Weights of a small GPT-style language model, trained from scratch on English Wikipedia.
Size: 17 layers, width 160, 2 heads of 64, MLP 448 SwiGLU, vocabulary 32768, 15.6M parameters.
Architecture: RMSNorm before each block, biases.
Training: 200M tokens, 6101 steps.
MLP neurons of a small language model. Each row is named by its layer, matrix (gate and up: input weights) and neuron, and shows model dimensions 16-143. Each number is 200 + 20 x the weight over its row's rms, rounded and kept within 0 to 999. A neuron's up and down rows have the sign that makes its largest values positive.
After each neuron's rows, "fires after" lists the tokens most often just before its 100 highest values on Wikipedia text that the model never trained on; "fires in" lists the words (lower case) most often at its 100 highest values on Wikipedia text that the model never trained on. A number after a token or word is its count.

L13.gate323,205,191,190,217,211,208,180,193,174,201,205,212,176,221,219,171,179,230,202,209,186,206,184,211,218,209,189,186,257,210,196,197,218,209,195,181,207,211,181,182,210,215,195,182,220,220,212,171,210,226,204,243,176,220,183,227,197,196,162,197,201,216,178,219,243,207,184,193,201,178,208,156,186,248,223,185,170,207,216,213,222,194,184,181,210,194,198,222,204,183,196,208,210,189,222,164,161,195,188,172,189,194,192,207,206,196,229,156,201,214,212,206,178,183,194,196,220,212,218,202,205,211,227,201,207,211,203,247
L13.up323,193,216,192,242,226,229,200,246,179,193,187,193,217,197,160,218,194,240,194,236,144,209,204,237,190,172,204,194,175,193,190,194,226,182,202,208,234,210,221,191,200,201,191,197,193,202,195,192,196,178,193,232,222,226,177,225,218,211,229,194,196,190,199,168,200,195,234,203,204,198,182,185,216,236,195,216,178,203,185,178,199,180,163,179,196,184,193,194,198,182,238,180,185,154,215,183,216,209,198,178,196,164,194,171,207,172,201,227,168,220,193,158,213,198,214,197,209,222,200,190,224,199,195,218,203,196,188,201
fires after: " the" 52, " The" 6, " MLB" 4, " No" 4
fires in: "first" 26, "next" 9, "following" 8, "every" 6, "last" 6, "all" 6

L3.gate115,203,158,208,219,226,187,210,188,160,214,204,179,207,189,216,183,218,203,234,193,206,207,163,218,212,197,172,234,171,175,204,211,210,189,202,167,200,181,194,201,176,202,138,195,217,207,186,207,223,174,143,201,196,217,215,217,212,202,213,214,226,181,221,183,183,207,222,224,212,187,167,196,181,235,159,225,213,240,209,178,227,178,210,174,227,185,186,212,214,165,227,218,225,220,211,232,197,210,193,207,189,178,217,172,218,173,207,216,190,192,209,180,214,180,195,199,244,210,218,160,203,251,190,187,174,218,202,194
L3.up115,157,180,175,192,224,170,165,160,187,195,172,180,219,224,204,193,181,205,228,208,221,190,189,197,181,168,168,191,176,199,203,223,235,173,161,180,217,152,223,200,160,183,157,172,199,214,187,210,185,191,207,213,220,194,231,241,222,191,194,223,212,178,205,181,165,217,201,202,194,173,171,173,177,217,208,206,200,209,209,202,220,195,191,203,216,210,223,210,211,191,233,197,219,187,227,194,213,210,208,211,186,205,183,170,212,187,176,212,183,193,178,202,258,188,200,189,212,180,230,204,240,223,187,147,205,207,187,198
fires after: " (" 41, "–" 18, "\n" 7
fires in: "present" 20, "1999" 16, "2023" 7, "2006" 7, "roman" 7, "2020" 6

L11.gate299,174,199,188,207,184,171,211,197,201,201,202,156,203,195,210,177,239,183,218,207,217,180,210,218,181,158,227,229,199,181,215,220,207,246,239,180,234,182,218,231,169,166,213,212,221,212,171,173,204,153,217,190,201,206,183,187,176,173,220,205,203,210,213,177,183,245,169,199,180,166,189,225,200,212,180,171,211,146,218,179,196,202,210,209,207,209,233,185,203,218,196,213,188,222,207,174,217,221,197,206,185,181,207,200,198,228,208,176,198,187,194,199,207,188,170,199,195,189,182,204,234,211,224,183,199,180,202,208
L11.up299,192,218,216,188,200,196,194,228,219,179,181,150,224,216,192,207,179,172,179,228,199,223,228,198,191,196,177,238,172,199,182,194,232,214,242,188,209,192,205,180,217,177,214,178,207,187,175,231,185,170,200,201,195,188,199,205,155,130,209,198,214,222,196,205,207,203,180,222,175,228,199,234,196,191,183,171,202,153,200,178,190,172,209,183,198,203,186,201,193,186,208,191,180,209,170,205,170,204,200,208,184,227,191,197,164,163,191,187,203,216,207,184,200,179,170,187,211,205,244,193,189,178,215,185,178,183,207,178
fires after: "." 43, "," 8, "\n" 6, " \"" 5, " (" 5
fires in: "at" 26, "during" 12, "after" 11, "despite" 5, "for" 5

L10.gate96,184,213,211,190,200,195,195,221,202,179,198,192,228,166,220,152,193,217,206,197,204,156,208,180,181,219,174,190,207,186,184,178,166,244,177,183,214,184,185,214,207,192,223,194,197,221,199,200,174,175,169,198,195,199,191,217,194,198,224,180,187,188,208,191,213,217,165,162,190,199,211,193,212,226,194,181,202,221,205,174,198,200,237,202,186,197,176,223,173,211,240,198,195,233,208,199,178,224,218,188,206,201,207,234,216,188,218,197,256,214,182,205,152,177,228,195,186,188,219,260,193,182,178,182,184,215,220,192
L10.up96,185,184,208,185,182,185,207,191,181,207,172,171,185,194,200,206,152,173,218,232,186,207,245,178,201,184,190,150,164,190,207,206,213,184,193,199,201,204,170,174,204,192,187,187,210,187,193,211,217,210,230,238,205,208,180,178,205,181,182,209,199,197,174,178,220,197,212,185,204,165,204,192,240,196,223,218,230,158,170,185,208,193,211,222,189,222,179,188,192,191,186,193,170,232,216,197,183,244,179,208,204,190,200,230,198,183,175,197,192,175,206,241,198,207,197,198,179,207,198,213,184,191,185,193,229,196,216,209
fires after: "," 54, " well" 11, " but" 5
fires in: "and" 55, "also" 15, "as" 12, "with" 4, "for" 4

L5.gate348,210,186,186,195,186,206,214,205,215,217,239,210,202,200,216,208,172,181,199,166,197,184,193,201,229,217,216,179,224,196,233,208,193,199,194,212,175,190,197,202,202,187,146,200,216,164,178,220,219,228,228,220,181,193,187,234,248,172,201,194,232,219,161,210,211,154,198,219,195,226,181,191,177,195,187,196,169,219,185,201,239,184,184,201,231,218,213,200,185,182,164,197,175,201,197,208,229,201,196,220,220,246,203,182,195,186,230,205,214,187,218,201,187,189,217,187,181,207,232,190,214,168,208,210,190,228,235,212
L5.up348,184,192,194,195,208,169,204,205,220,206,209,211,207,229,217,170,237,178,241,186,198,233,207,180,196,210,179,192,227,170,190,194,194,186,176,226,196,186,172,199,203,181,184,178,201,215,195,215,225,208,186,199,177,208,155,214,226,192,198,173,202,217,175,210,223,210,174,214,207,186,192,187,213,223,194,183,201,211,195,209,258,209,197,232,185,245,208,174,197,208,167,248,201,192,226,194,186,173,175,237,192,256,226,186,210,202,200,177,224,242,215,212,194,194,211,196,188,197,211,160,206,207,183,210,175,203,206,196
fires after: " such" 24, " well" 23, " due" 15
fires in: "as" 48, "to" 23, "of" 14, "on" 4

L11.gate54,174,199,166,169,235,176,188,214,195,147,199,202,176,182,213,184,173,199,213,200,182,216,167,240,180,189,169,179,214,204,181,175,175,207,195,220,223,209,179,186,216,229,209,200,225,199,223,218,204,214,184,182,204,196,155,195,215,220,208,174,183,171,215,206,162,192,196,163,199,201,212,212,168,190,215,233,172,195,174,186,222,199,212,202,191,180,162,168,198,167,182,210,180,222,190,166,195,191,202,143,177,211,219,204,185,198,180,192,199,204,183,197,170,195,197,194,185,198,233,212,236,174,226,232,232,172,222,207
L11.up54,172,192,224,191,198,231,220,231,207,206,166,180,198,170,210,200,184,212,202,241,188,220,200,193,196,192,171,198,207,221,187,180,208,186,215,185,204,223,167,216,178,212,201,208,206,215,161,173,173,197,236,211,176,230,206,215,227,248,181,203,186,170,227,215,204,185,188,204,178,222,213,225,202,188,212,180,214,197,212,184,232,193,199,173,178,222,191,183,184,213,187,171,210,245,214,170,220,179,206,215,228,204,189,223,194,197,169,207,208,178,140,220,179,181,196,215,178,166,176,187,210,220,186,178,220,158,197,185
fires after: "," 62, " and" 4, ")," 4
fires in: "and" 66, "while" 22, "for" 7

L10.gate100,186,177,207,202,192,198,211,207,200,217,215,212,215,227,210,186,203,150,204,217,192,187,242,217,211,240,216,180,237,176,246,209,223,202,179,181,218,186,183,193,185,201,215,169,212,213,226,214,184,187,215,171,198,173,210,191,217,205,233,205,209,219,183,189,210,203,166,233,213,198,202,195,202,181,217,213,233,162,165,178,222,183,193,192,157,191,181,155,190,215,195,182,214,187,153,202,211,208,186,205,211,188,197,175,161,211,200,229,193,222,203,240,188,185,195,177,224,229,194,201,211,169,237,209,192,204,207,185
L10.up100,224,189,201,188,186,195,225,191,205,228,177,182,178,179,162,203,167,235,183,196,211,230,197,184,186,240,192,189,194,207,203,194,209,215,230,192,216,211,178,222,223,215,201,160,234,185,207,220,198,185,202,221,185,216,236,190,223,213,153,221,226,190,189,201,214,227,225,186,200,215,214,231,197,195,182,229,181,207,200,182,163,168,194,183,206,210,215,212,205,197,227,221,186,169,236,192,192,202,195,228,204,225,174,255,199,190,215,224,202,163,201,218,217,219,230,189,181,208,242,223,185,199,220,204,229,186,189,185
fires after: "," 25, " and" 15, " number" 7, " some" 4
fires in: "of" 32, "s" 9, "his" 8, "its" 6

L8.gate425,194,182,169,206,228,194,234,200,222,251,196,207,198,197,217,208,184,187,200,212,212,176,158,207,225,192,210,199,241,192,185,206,193,212,195,197,222,202,196,190,163,193,194,212,161,219,192,184,166,182,173,225,165,193,191,224,232,176,199,217,238,242,182,183,202,227,186,205,207,197,205,197,198,205,197,221,184,227,191,192,212,199,196,184,191,191,166,179,190,184,198,180,222,190,229,166,172,202,220,182,202,208,210,216,171,224,197,235,196,201,206,197,243,152,211,209,214,202,227,178,215,153,207,207,190,206,213,195
L8.up425,175,217,188,244,182,244,202,182,230,226,154,181,232,139,228,183,185,198,187,209,232,201,228,188,159,197,202,205,223,207,158,199,189,209,193,185,207,192,220,219,184,200,228,200,222,165,230,207,214,180,201,216,206,187,214,171,178,194,174,210,220,201,181,225,192,221,206,184,171,211,195,183,184,205,213,194,184,189,170,209,169,177,192,219,226,236,201,191,241,215,209,174,185,196,211,179,210,162,200,221,172,202,203,207,161,200,228,216,203,170,225,191,196,182,202,221,221,210,205,232,221,193,227,184,203,181,191,184
fires after: " and" 24, "," 18, " number" 9
fires in: "which" 33, "of" 16, "so" 7, "what" 7, "other" 7

L4.gate187,211,209,228,196,221,210,204,233,190,198,217,166,210,186,234,216,223,175,228,188,210,191,194,189,214,143,218,199,221,183,243,211,169,193,241,201,183,229,228,204,186,206,186,204,185,202,195,236,173,167,238,204,190,214,183,188,215,201,213,227,207,205,203,180,225,159,193,217,191,182,206,203,194,215,184,227,200,193,226,205,219,204,230,186,205,240,203,198,200,184,187,200,191,187,221,178,188,188,267,197,200,237,170,207,198,190,223,218,253,203,174,189,181,192,193,221,180,194,191,204,190,172,202,194,168,229,201,197
L4.up187,197,227,196,212,197,221,182,227,198,190,187,215,194,190,202,205,197,221,171,208,209,185,166,206,196,230,195,225,197,225,185,227,169,267,189,197,205,199,197,197,195,202,183,176,227,157,216,165,215,209,165,192,234,203,173,192,187,171,210,212,176,221,206,204,202,199,187,180,242,183,208,181,195,239,208,206,191,218,216,183,234,167,214,197,188,213,202,215,205,175,207,225,170,225,232,200,175,194,221,207,199,184,223,192,204,189,154,151,154,207,172,219,189,191,215,191,213,193,198,189,208,205,191,232,193,198,194,222
fires after: "," 54, "." 13
fires in: "but" 74, "although" 8, "though" 8

L12.gate383,207,194,209,192,204,222,228,235,206,197,207,199,205,183,207,190,205,210,215,222,209,190,188,203,206,194,199,208,179,173,209,186,190,193,166,182,165,195,182,198,193,147,196,218,201,178,145,162,197,201,214,211,216,231,209,261,206,182,229,220,213,172,166,211,217,195,218,192,196,199,191,203,233,214,193,206,185,235,215,177,226,173,240,164,190,178,173,189,212,214,192,202,195,172,185,249,229,187,185,163,218,216,214,172,199,203,195,232,192,197,214,208,245,188,217,229,192,190,217,185,186,210,189,224,141,211,220,198
L12.up383,230,187,212,203,204,213,191,207,208,202,198,188,197,184,215,198,181,227,148,170,180,185,206,210,204,232,203,185,196,190,155,191,237,173,207,180,202,236,174,178,176,169,195,217,149,219,218,219,197,218,199,222,194,194,176,198,173,216,182,200,173,198,226,192,183,173,182,177,206,164,197,176,200,178,181,215,196,202,187,219,194,216,182,244,210,198,212,210,172,187,177,224,213,180,226,200,203,193,207,156,172,200,172,206,224,198,193,233,182,227,205,194,190,189,219,193,232,221,204,209,218,181,197,192,204,181,193,195
fires after: "|" 83, "\n" 5, " |" 4
fires in: "4" 23, "16" 11, "8" 10, "5" 10, "12" 8, "9" 8

L8.gate389,182,234,213,175,191,192,204,207,209,175,164,218,209,222,198,136,176,160,237,164,195,214,223,190,188,233,193,181,230,192,180,201,200,195,190,209,184,191,179,215,213,213,197,212,206,220,181,168,211,241,203,172,203,230,221,190,208,195,190,199,193,195,193,222,165,197,201,172,236,189,235,219,215,189,198,183,223,221,216,196,192,199,204,206,210,200,158,248,204,223,191,185,201,234,196,191,187,210,190,188,228,228,211,200,195,215,166,191,221,188,219,177,206,214,185,200,200,189,207,194,166,226,200,174,182,208,211,206
L8.up389,187,175,207,193,226,166,186,218,231,225,185,203,187,176,204,212,219,173,207,191,226,214,190,188,166,197,186,169,225,217,170,166,196,205,218,184,230,208,193,183,212,228,177,225,192,210,204,223,210,202,197,201,180,207,195,188,217,176,179,220,221,169,181,222,193,219,199,210,212,215,219,237,186,194,176,154,211,230,158,189,215,173,185,187,200,219,201,214,237,217,204,190,229,184,208,180,200,210,181,229,222,193,178,208,189,189,218,172,211,231,234,201,186,230,224,162,220,214,193,195,232,225,188,200,202,177,207,206
fires after: " due" 19, " based" 18, " led" 6, " according" 6, " because" 4
fires in: "to" 45, "on" 23, "of" 7

L8.gate403,186,181,186,216,205,188,227,202,199,210,183,190,199,201,201,187,171,197,206,168,226,212,208,225,176,213,206,173,207,212,206,178,214,206,185,168,185,166,168,214,194,205,181,161,207,219,161,189,168,239,160,185,226,195,181,214,193,179,186,234,212,175,227,225,170,201,210,216,182,182,183,201,191,229,207,237,220,214,239,182,226,191,176,180,203,220,206,196,220,201,197,185,215,174,192,209,216,237,220,187,206,174,207,208,180,197,206,157,214,208,178,225,180,219,247,194,175,215,178,200,239,204,209,164,150,194,178,204
L8.up403,175,168,231,194,165,194,218,202,190,218,226,165,221,203,177,200,161,216,215,204,208,201,194,202,207,186,185,200,192,176,213,185,217,213,180,213,188,195,199,231,205,148,162,207,170,190,200,178,159,173,163,193,222,187,218,165,174,163,244,223,237,205,224,207,170,215,189,199,184,171,176,179,185,191,176,222,200,194,206,224,216,197,204,182,189,222,181,208,192,222,237,175,205,189,213,194,187,207,212,168,197,221,197,202,161,180,223,199,207,229,180,201,200,246,266,211,189,209,225,190,188,187,175,209,213,214,219,197
fires after: " the" 37, "|" 12, " (" 10, "\n" 7, " The" 5
fires in: "first" 18, "only" 8, "2025" 7, "2023" 7, "2020" 5, "2013" 5

L11.gate305,231,215,188,201,201,190,185,193,226,207,175,168,183,205,194,183,212,219,187,218,185,233,204,208,207,186,218,193,168,175,180,201,217,209,194,171,208,187,195,207,178,200,192,191,203,209,193,166,193,187,220,218,210,206,201,191,242,197,190,211,223,223,196,222,209,180,192,189,183,217,218,196,175,214,176,186,223,195,221,188,213,221,195,175,187,180,177,181,179,200,192,192,227,157,174,186,185,183,199,171,182,204,210,218,165,220,188,218,239,224,174,184,182,210,209,199,211,200,206,173,215,184,196,176,162,193,184,207
L11.up305,231,216,198,228,196,208,212,192,214,205,206,225,225,221,187,211,213,195,205,172,184,177,204,196,218,223,163,220,168,212,210,173,166,149,218,162,205,181,194,242,207,187,188,245,190,209,213,213,191,174,214,223,192,224,215,233,181,214,203,186,208,220,175,166,223,194,174,208,192,184,181,218,205,214,220,171,192,174,202,242,203,174,191,169,202,175,217,205,221,217,196,232,191,192,237,216,207,202,197,185,205,195,209,196,168,209,197,216,200,177,215,200,194,201,215,204,219,212,229,212,219,220,216,147,198,209,216,194
fires after: "|" 74, " or" 4
fires in: "4" 17, "3" 11, "8" 9, "10" 8, "7" 8

L9.gate140,189,186,170,212,219,165,204,191,163,185,193,200,215,206,200,189,242,216,210,208,215,189,205,191,197,213,194,161,161,204,205,229,201,192,183,167,180,201,185,227,237,209,235,197,209,219,226,211,246,224,219,195,194,191,178,225,198,230,201,222,204,225,194,180,223,185,171,160,205,212,208,199,191,177,224,204,250,201,199,226,218,204,191,211,196,171,177,203,174,202,216,180,169,188,202,177,199,164,206,191,206,176,170,224,157,199,206,240,191,237,198,196,164,178,197,200,214,225,185,242,219,227,182,166,182,176,186,199
L9.up140,212,213,213,180,162,201,205,213,185,181,210,212,194,175,200,201,223,151,194,173,172,161,248,187,198,247,156,162,182,230,196,222,215,209,204,206,157,210,195,187,177,217,154,223,199,193,213,175,223,204,213,229,209,198,180,195,215,209,228,201,152,191,171,195,187,205,190,191,193,190,215,197,179,199,153,201,194,223,156,191,214,191,182,205,184,184,194,201,199,154,215,182,188,171,203,164,201,194,210,207,204,196,154,209,170,161,217,180,202,191,206,200,193,210,210,188,207,196,193,203,203,209,200,218,190,216,162,204
fires after: "|" 65
fires in: "no" 20, "1" 12, "10" 11, "3" 5, "12" 5, "9" 5

L12.gate12,200,186,183,207,203,180,204,186,199,178,209,180,200,213,213,198,184,213,244,216,187,180,231,189,211,227,213,213,242,204,165,196,205,217,187,196,219,212,203,218,230,194,224,224,202,169,156,241,213,194,183,206,180,149,190,210,203,209,177,185,203,195,190,181,190,230,171,218,208,205,198,181,181,210,228,183,201,185,185,233,269,227,207,224,164,216,220,228,208,224,198,221,195,200,211,226,181,192,194,220,185,189,203,215,215,186,188,219,185,192,173,200,208,214,200,186,193,202,172,218,197,198,202,211,224,187,176,207
L12.up12,191,208,165,220,206,209,229,184,212,180,179,216,211,207,175,172,213,207,185,189,203,227,200,169,195,182,200,237,185,210,172,210,192,192,203,202,206,196,168,192,225,200,223,205,196,217,189,217,234,174,229,188,229,208,236,200,160,181,219,242,191,217,166,213,166,179,207,201,158,167,159,236,184,209,197,183,195,178,206,168,168,188,183,199,214,219,203,207,189,199,206,196,196,203,229,228,230,169,209,208,211,225,211,174,187,158,238,224,171,201,229,187,201,185,191,204,209,194,194,194,205,160,204,180,205,201,205,213
fires after: "." 29, "\n" 24, "," 9, " under" 9, " In" 6
fires in: "as" 24, "after" 14, "addition" 9, "the" 8, "however" 8, "when" 7

L2.gate7,170,189,200,153,188,228,178,230,171,198,215,193,215,199,209,199,213,214,198,203,177,235,173,204,230,161,213,227,203,197,196,237,206,195,226,193,190,196,214,177,224,241,172,205,235,186,172,193,195,196,207,193,190,186,189,180,187,201,187,240,191,186,220,216,201,233,211,169,192,205,175,215,195,227,210,213,148,184,221,185,242,205,204,186,173,186,187,166,192,214,205,212,191,203,191,220,167,186,197,234,174,191,189,201,198,226,190,169,175,209,183,206,183,218,173,206,221,217,232,212,219,218,201,192,195,204,217,160
L2.up7,149,233,217,168,193,229,177,221,214,243,203,194,196,189,195,200,201,196,182,203,198,242,218,166,200,186,186,203,198,169,206,223,182,194,224,199,195,193,217,185,203,224,172,227,242,234,192,187,194,195,180,164,188,180,221,227,201,207,192,215,184,197,215,196,203,222,221,186,186,198,211,204,198,199,229,177,200,192,204,196,194,178,216,233,216,229,172,175,179,246,200,197,176,207,204,212,147,178,230,223,187,186,199,167,204,188,164,181,199,173,188,193,210,171,191,184,227,181,209,204,208,189,182,166,233,226,206,219
fires after: "." 54, "\n" 9, "," 9
fires in: "however" 37, "while" 9, "although" 7, "meanwhile" 4, "again" 4

L12.gate148,195,227,198,219,209,218,207,225,170,221,226,199,219,194,161,172,219,229,196,223,213,226,182,200,213,218,202,176,217,191,180,215,193,167,220,205,200,203,215,183,207,213,209,213,196,221,209,210,178,199,219,206,254,183,211,237,201,197,210,154,206,219,230,219,212,222,211,224,214,175,227,169,183,221,186,194,192,209,195,174,208,183,177,183,213,194,189,172,187,216,216,214,212,208,189,167,220,221,167,193,172,192,232,223,215,215,246,209,171,184,212,202,203,236,177,238,164,213,166,203,188,180,191,206,216,172,203,212
L12.up148,210,183,238,229,202,211,205,227,222,205,203,198,185,204,190,190,206,235,206,204,207,226,219,210,195,209,207,176,208,171,159,187,181,181,221,198,270,178,220,200,219,190,177,214,204,196,218,177,197,184,198,205,216,233,203,204,232,164,216,222,218,204,209,220,206,217,186,195,233,190,182,204,199,243,182,225,201,161,163,211,207,203,196,225,207,209,199,193,211,203,203,208,200,173,253,185,207,181,160,179,179,194,229,199,202,197,239,224,174,180,235,193,212,204,170,198,179,180,168,218,211,197,198,199,183,235,186,172
fires after: "\n" 37, "." 36, " as" 5
fires in: "in" 85, "per" 8

L3.gate144,164,150,194,189,206,198,221,192,177,207,203,204,189,196,234,201,199,218,188,137,182,198,192,212,244,222,233,205,160,187,188,217,199,199,180,185,171,179,226,208,187,201,224,193,215,200,185,177,162,185,209,184,209,221,202,210,196,194,197,197,212,210,201,225,204,223,168,215,197,198,172,230,223,212,175,197,223,189,216,214,173,167,205,228,207,205,174,211,202,200,226,200,181,196,218,237,214,183,215,197,201,202,214,181,194,194,184,176,200,177,228,196,235,221,203,192,204,225,159,185,250,211,226,194,170,190,192,188
L3.up144,214,180,175,199,170,200,176,200,167,214,212,218,165,187,188,217,219,181,172,185,188,187,241,181,196,207,209,237,190,190,197,182,224,183,187,189,164,163,200,225,165,190,167,241,168,169,205,203,162,220,230,204,203,182,203,192,186,185,150,195,205,206,221,235,200,191,153,181,232,167,177,211,199,173,192,201,213,189,192,195,178,186,214,187,207,236,215,200,206,209,212,202,191,199,201,193,202,195,254,190,233,196,195,192,191,188,208,199,200,148,198,230,219,197,172,211,208,179,186,202,194,217,208,172,155,222,190,204
fires after: " In" 18, "In" 12, " in" 9, " on" 7, " 1" 7
fires in: "december" 29, "november" 15, "january" 10, "may" 10, "june" 8, "july" 6

L5.gate138,185,179,234,193,193,210,192,195,197,189,191,228,225,184,209,221,204,213,184,205,187,206,192,206,196,189,182,202,228,194,187,188,155,203,204,157,227,224,223,214,186,185,223,183,203,181,169,189,165,193,251,198,171,242,194,175,234,226,182,187,215,220,173,186,172,212,192,193,198,230,183,205,209,209,189,172,216,226,195,217,188,196,189,178,218,255,204,214,187,237,200,209,191,217,210,184,171,185,222,165,205,200,170,218,178,220,176,190,187,171,219,221,180,216,169,202,173,199,202,212,179,175,203,169,219,225,193,226
L5.up138,211,213,186,213,203,214,180,189,245,188,176,218,208,170,187,159,219,218,234,202,176,211,210,197,199,207,220,219,212,177,216,231,198,198,193,221,189,196,197,167,203,207,273,187,179,203,182,183,194,196,198,196,227,196,180,202,177,183,226,202,192,179,216,188,190,195,196,196,233,198,196,201,161,239,189,222,223,173,207,184,216,178,203,181,223,170,227,170,236,191,196,207,167,193,217,263,228,196,202,210,232,180,187,198,220,197,181,214,169,218,207,224,210,234,191,193,154,221,196,203,198,224,217,189,236,201,202,201
fires after: "," 84
fires in: "and" 93

L8.gate74,192,140,186,196,209,192,175,211,200,221,224,214,194,217,224,174,220,186,218,205,245,207,189,217,199,190,210,178,218,191,180,200,179,194,161,232,197,207,213,199,235,175,209,209,177,200,214,177,193,194,204,195,206,163,182,198,182,212,212,167,187,211,183,171,175,176,182,199,169,169,190,174,191,211,213,223,170,200,203,203,209,226,211,198,193,169,193,213,230,191,215,174,210,211,177,197,212,201,225,192,196,190,222,186,171,214,256,202,203,203,202,195,180,205,229,217,226,185,206,164,197,206,217,211,160,198,211,184
L8.up74,209,197,226,211,203,191,201,222,226,213,235,179,186,201,210,188,189,192,211,185,237,201,206,192,214,184,233,203,226,172,178,192,203,188,220,206,198,231,189,188,195,165,194,212,190,197,235,170,171,214,182,219,231,140,212,224,220,193,226,188,185,233,187,168,212,229,190,181,191,173,222,184,223,234,189,220,151,199,183,208,184,197,240,189,193,162,178,194,227,204,197,193,222,169,199,195,234,199,147,175,183,181,175,162,181,168,208,203,217,206,202,196,204,184,235,204,252,182,200,190,193,163,225,199,201,197,208,190
fires after: " the" 56, " is" 15, " was" 5
fires in: "first" 32, "of" 11, "a" 11, "an" 9, "second" 8, "third" 4

L8.gate277,164,186,176,205,151,220,216,198,240,190,219,221,203,265,212,200,214,188,203,192,179,190,206,207,199,238,221,196,248,150,211,201,178,198,178,203,229,195,184,175,210,209,174,197,196,212,197,190,203,213,213,213,200,215,182,202,204,173,207,174,190,192,163,177,157,181,145,213,204,156,192,166,207,199,159,213,213,212,188,239,196,236,210,231,185,223,224,189,226,195,201,165,188,191,183,184,209,203,201,197,204,175,222,199,167,180,228,170,196,205,210,203,189,179,207,186,188,168,199,195,207,199,204,205,189,191,184,184
L8.up277,186,185,183,196,206,186,191,172,218,179,212,152,182,209,180,206,197,223,224,167,190,190,177,193,210,164,211,236,212,200,197,210,227,189,190,196,222,194,226,226,231,190,215,205,180,204,225,227,203,221,165,214,186,200,211,229,169,173,203,204,194,187,231,179,217,171,206,209,220,208,187,203,204,233,193,177,196,188,229,202,221,195,209,175,182,213,173,223,232,219,177,175,189,185,213,181,188,216,162,180,216,178,189,165,161,199,199,228,217,148,203,187,223,224,214,218,180,231,195,184,226,213,190,180,207,208,193,196
fires after: " the" 67, "." 10, " GA" 4
fires in: "first" 32, "second" 10, "00" 5, "next" 5, "third" 5

L9.gate209,171,207,202,187,202,170,211,221,205,206,234,179,198,218,218,181,223,196,197,144,213,190,184,198,238,200,192,212,186,184,225,227,188,192,212,171,217,202,228,204,194,161,156,193,208,172,207,200,143,184,201,212,170,176,214,195,223,214,199,181,196,236,190,222,207,185,208,188,202,196,189,244,212,205,187,192,206,189,198,185,207,148,197,203,189,176,238,168,165,213,210,210,199,200,228,183,169,180,192,206,209,208,198,225,205,172,206,154,179,205,217,184,232,201,182,202,235,195,176,232,184,210,183,184,242,216,201,226
L9.up209,180,214,207,210,202,177,186,217,213,205,220,163,242,210,194,169,160,227,220,181,214,223,171,185,161,197,213,179,169,202,186,170,186,213,210,191,221,211,232,201,197,197,168,210,189,178,198,227,179,197,200,163,209,157,180,211,164,184,205,256,177,218,188,188,177,171,229,146,212,212,181,208,180,202,167,194,207,203,181,201,203,208,215,235,204,190,204,200,196,223,213,202,190,170,238,217,201,199,187,176,197,197,209,185,211,180,216,175,208,217,204,205,204,204,178,189,204,178,215,198,230,193,234,188,192,213,197,227
fires after: "." 61, "\n" 18, "," 4
fires in: "after" 48, "during" 11, "at" 10, "however" 7, "following" 6

L11.gate383,170,161,203,186,226,155,203,190,212,207,232,200,208,214,211,158,198,216,192,223,248,200,201,195,173,175,172,239,187,199,224,172,179,180,184,184,176,212,207,228,186,209,220,233,189,214,201,213,189,217,210,246,179,207,194,209,197,234,171,180,206,184,224,194,205,207,224,208,208,200,191,201,203,191,231,244,175,192,212,154,219,195,209,243,247,176,207,186,187,191,193,184,212,200,211,198,208,219,178,176,192,198,225,207,189,193,222,221,195,202,205,240,209,200,243,213,234,210,184,200,199,213,206,177,223,236,196,192
L11.up383,235,240,208,184,204,169,223,193,209,193,217,175,200,185,178,197,233,212,194,194,164,205,191,217,240,226,167,182,148,209,219,179,186,245,206,189,190,223,213,213,183,222,197,191,212,222,166,188,214,171,204,213,192,219,200,211,189,207,222,211,189,201,166,183,195,241,173,200,171,189,207,184,184,205,191,182,193,194,191,222,209,178,222,187,203,220,187,222,217,164,205,247,198,189,199,224,186,221,212,161,201,195,170,182,196,223,200,193,172,219,184,172,222,208,199,177,216,173,203,222,179,222,217,163,173,205,194,212
fires after: "|" 100
fires in: "5" 12, "4" 12, "6" 11, "7" 10, "8" 9, "9" 8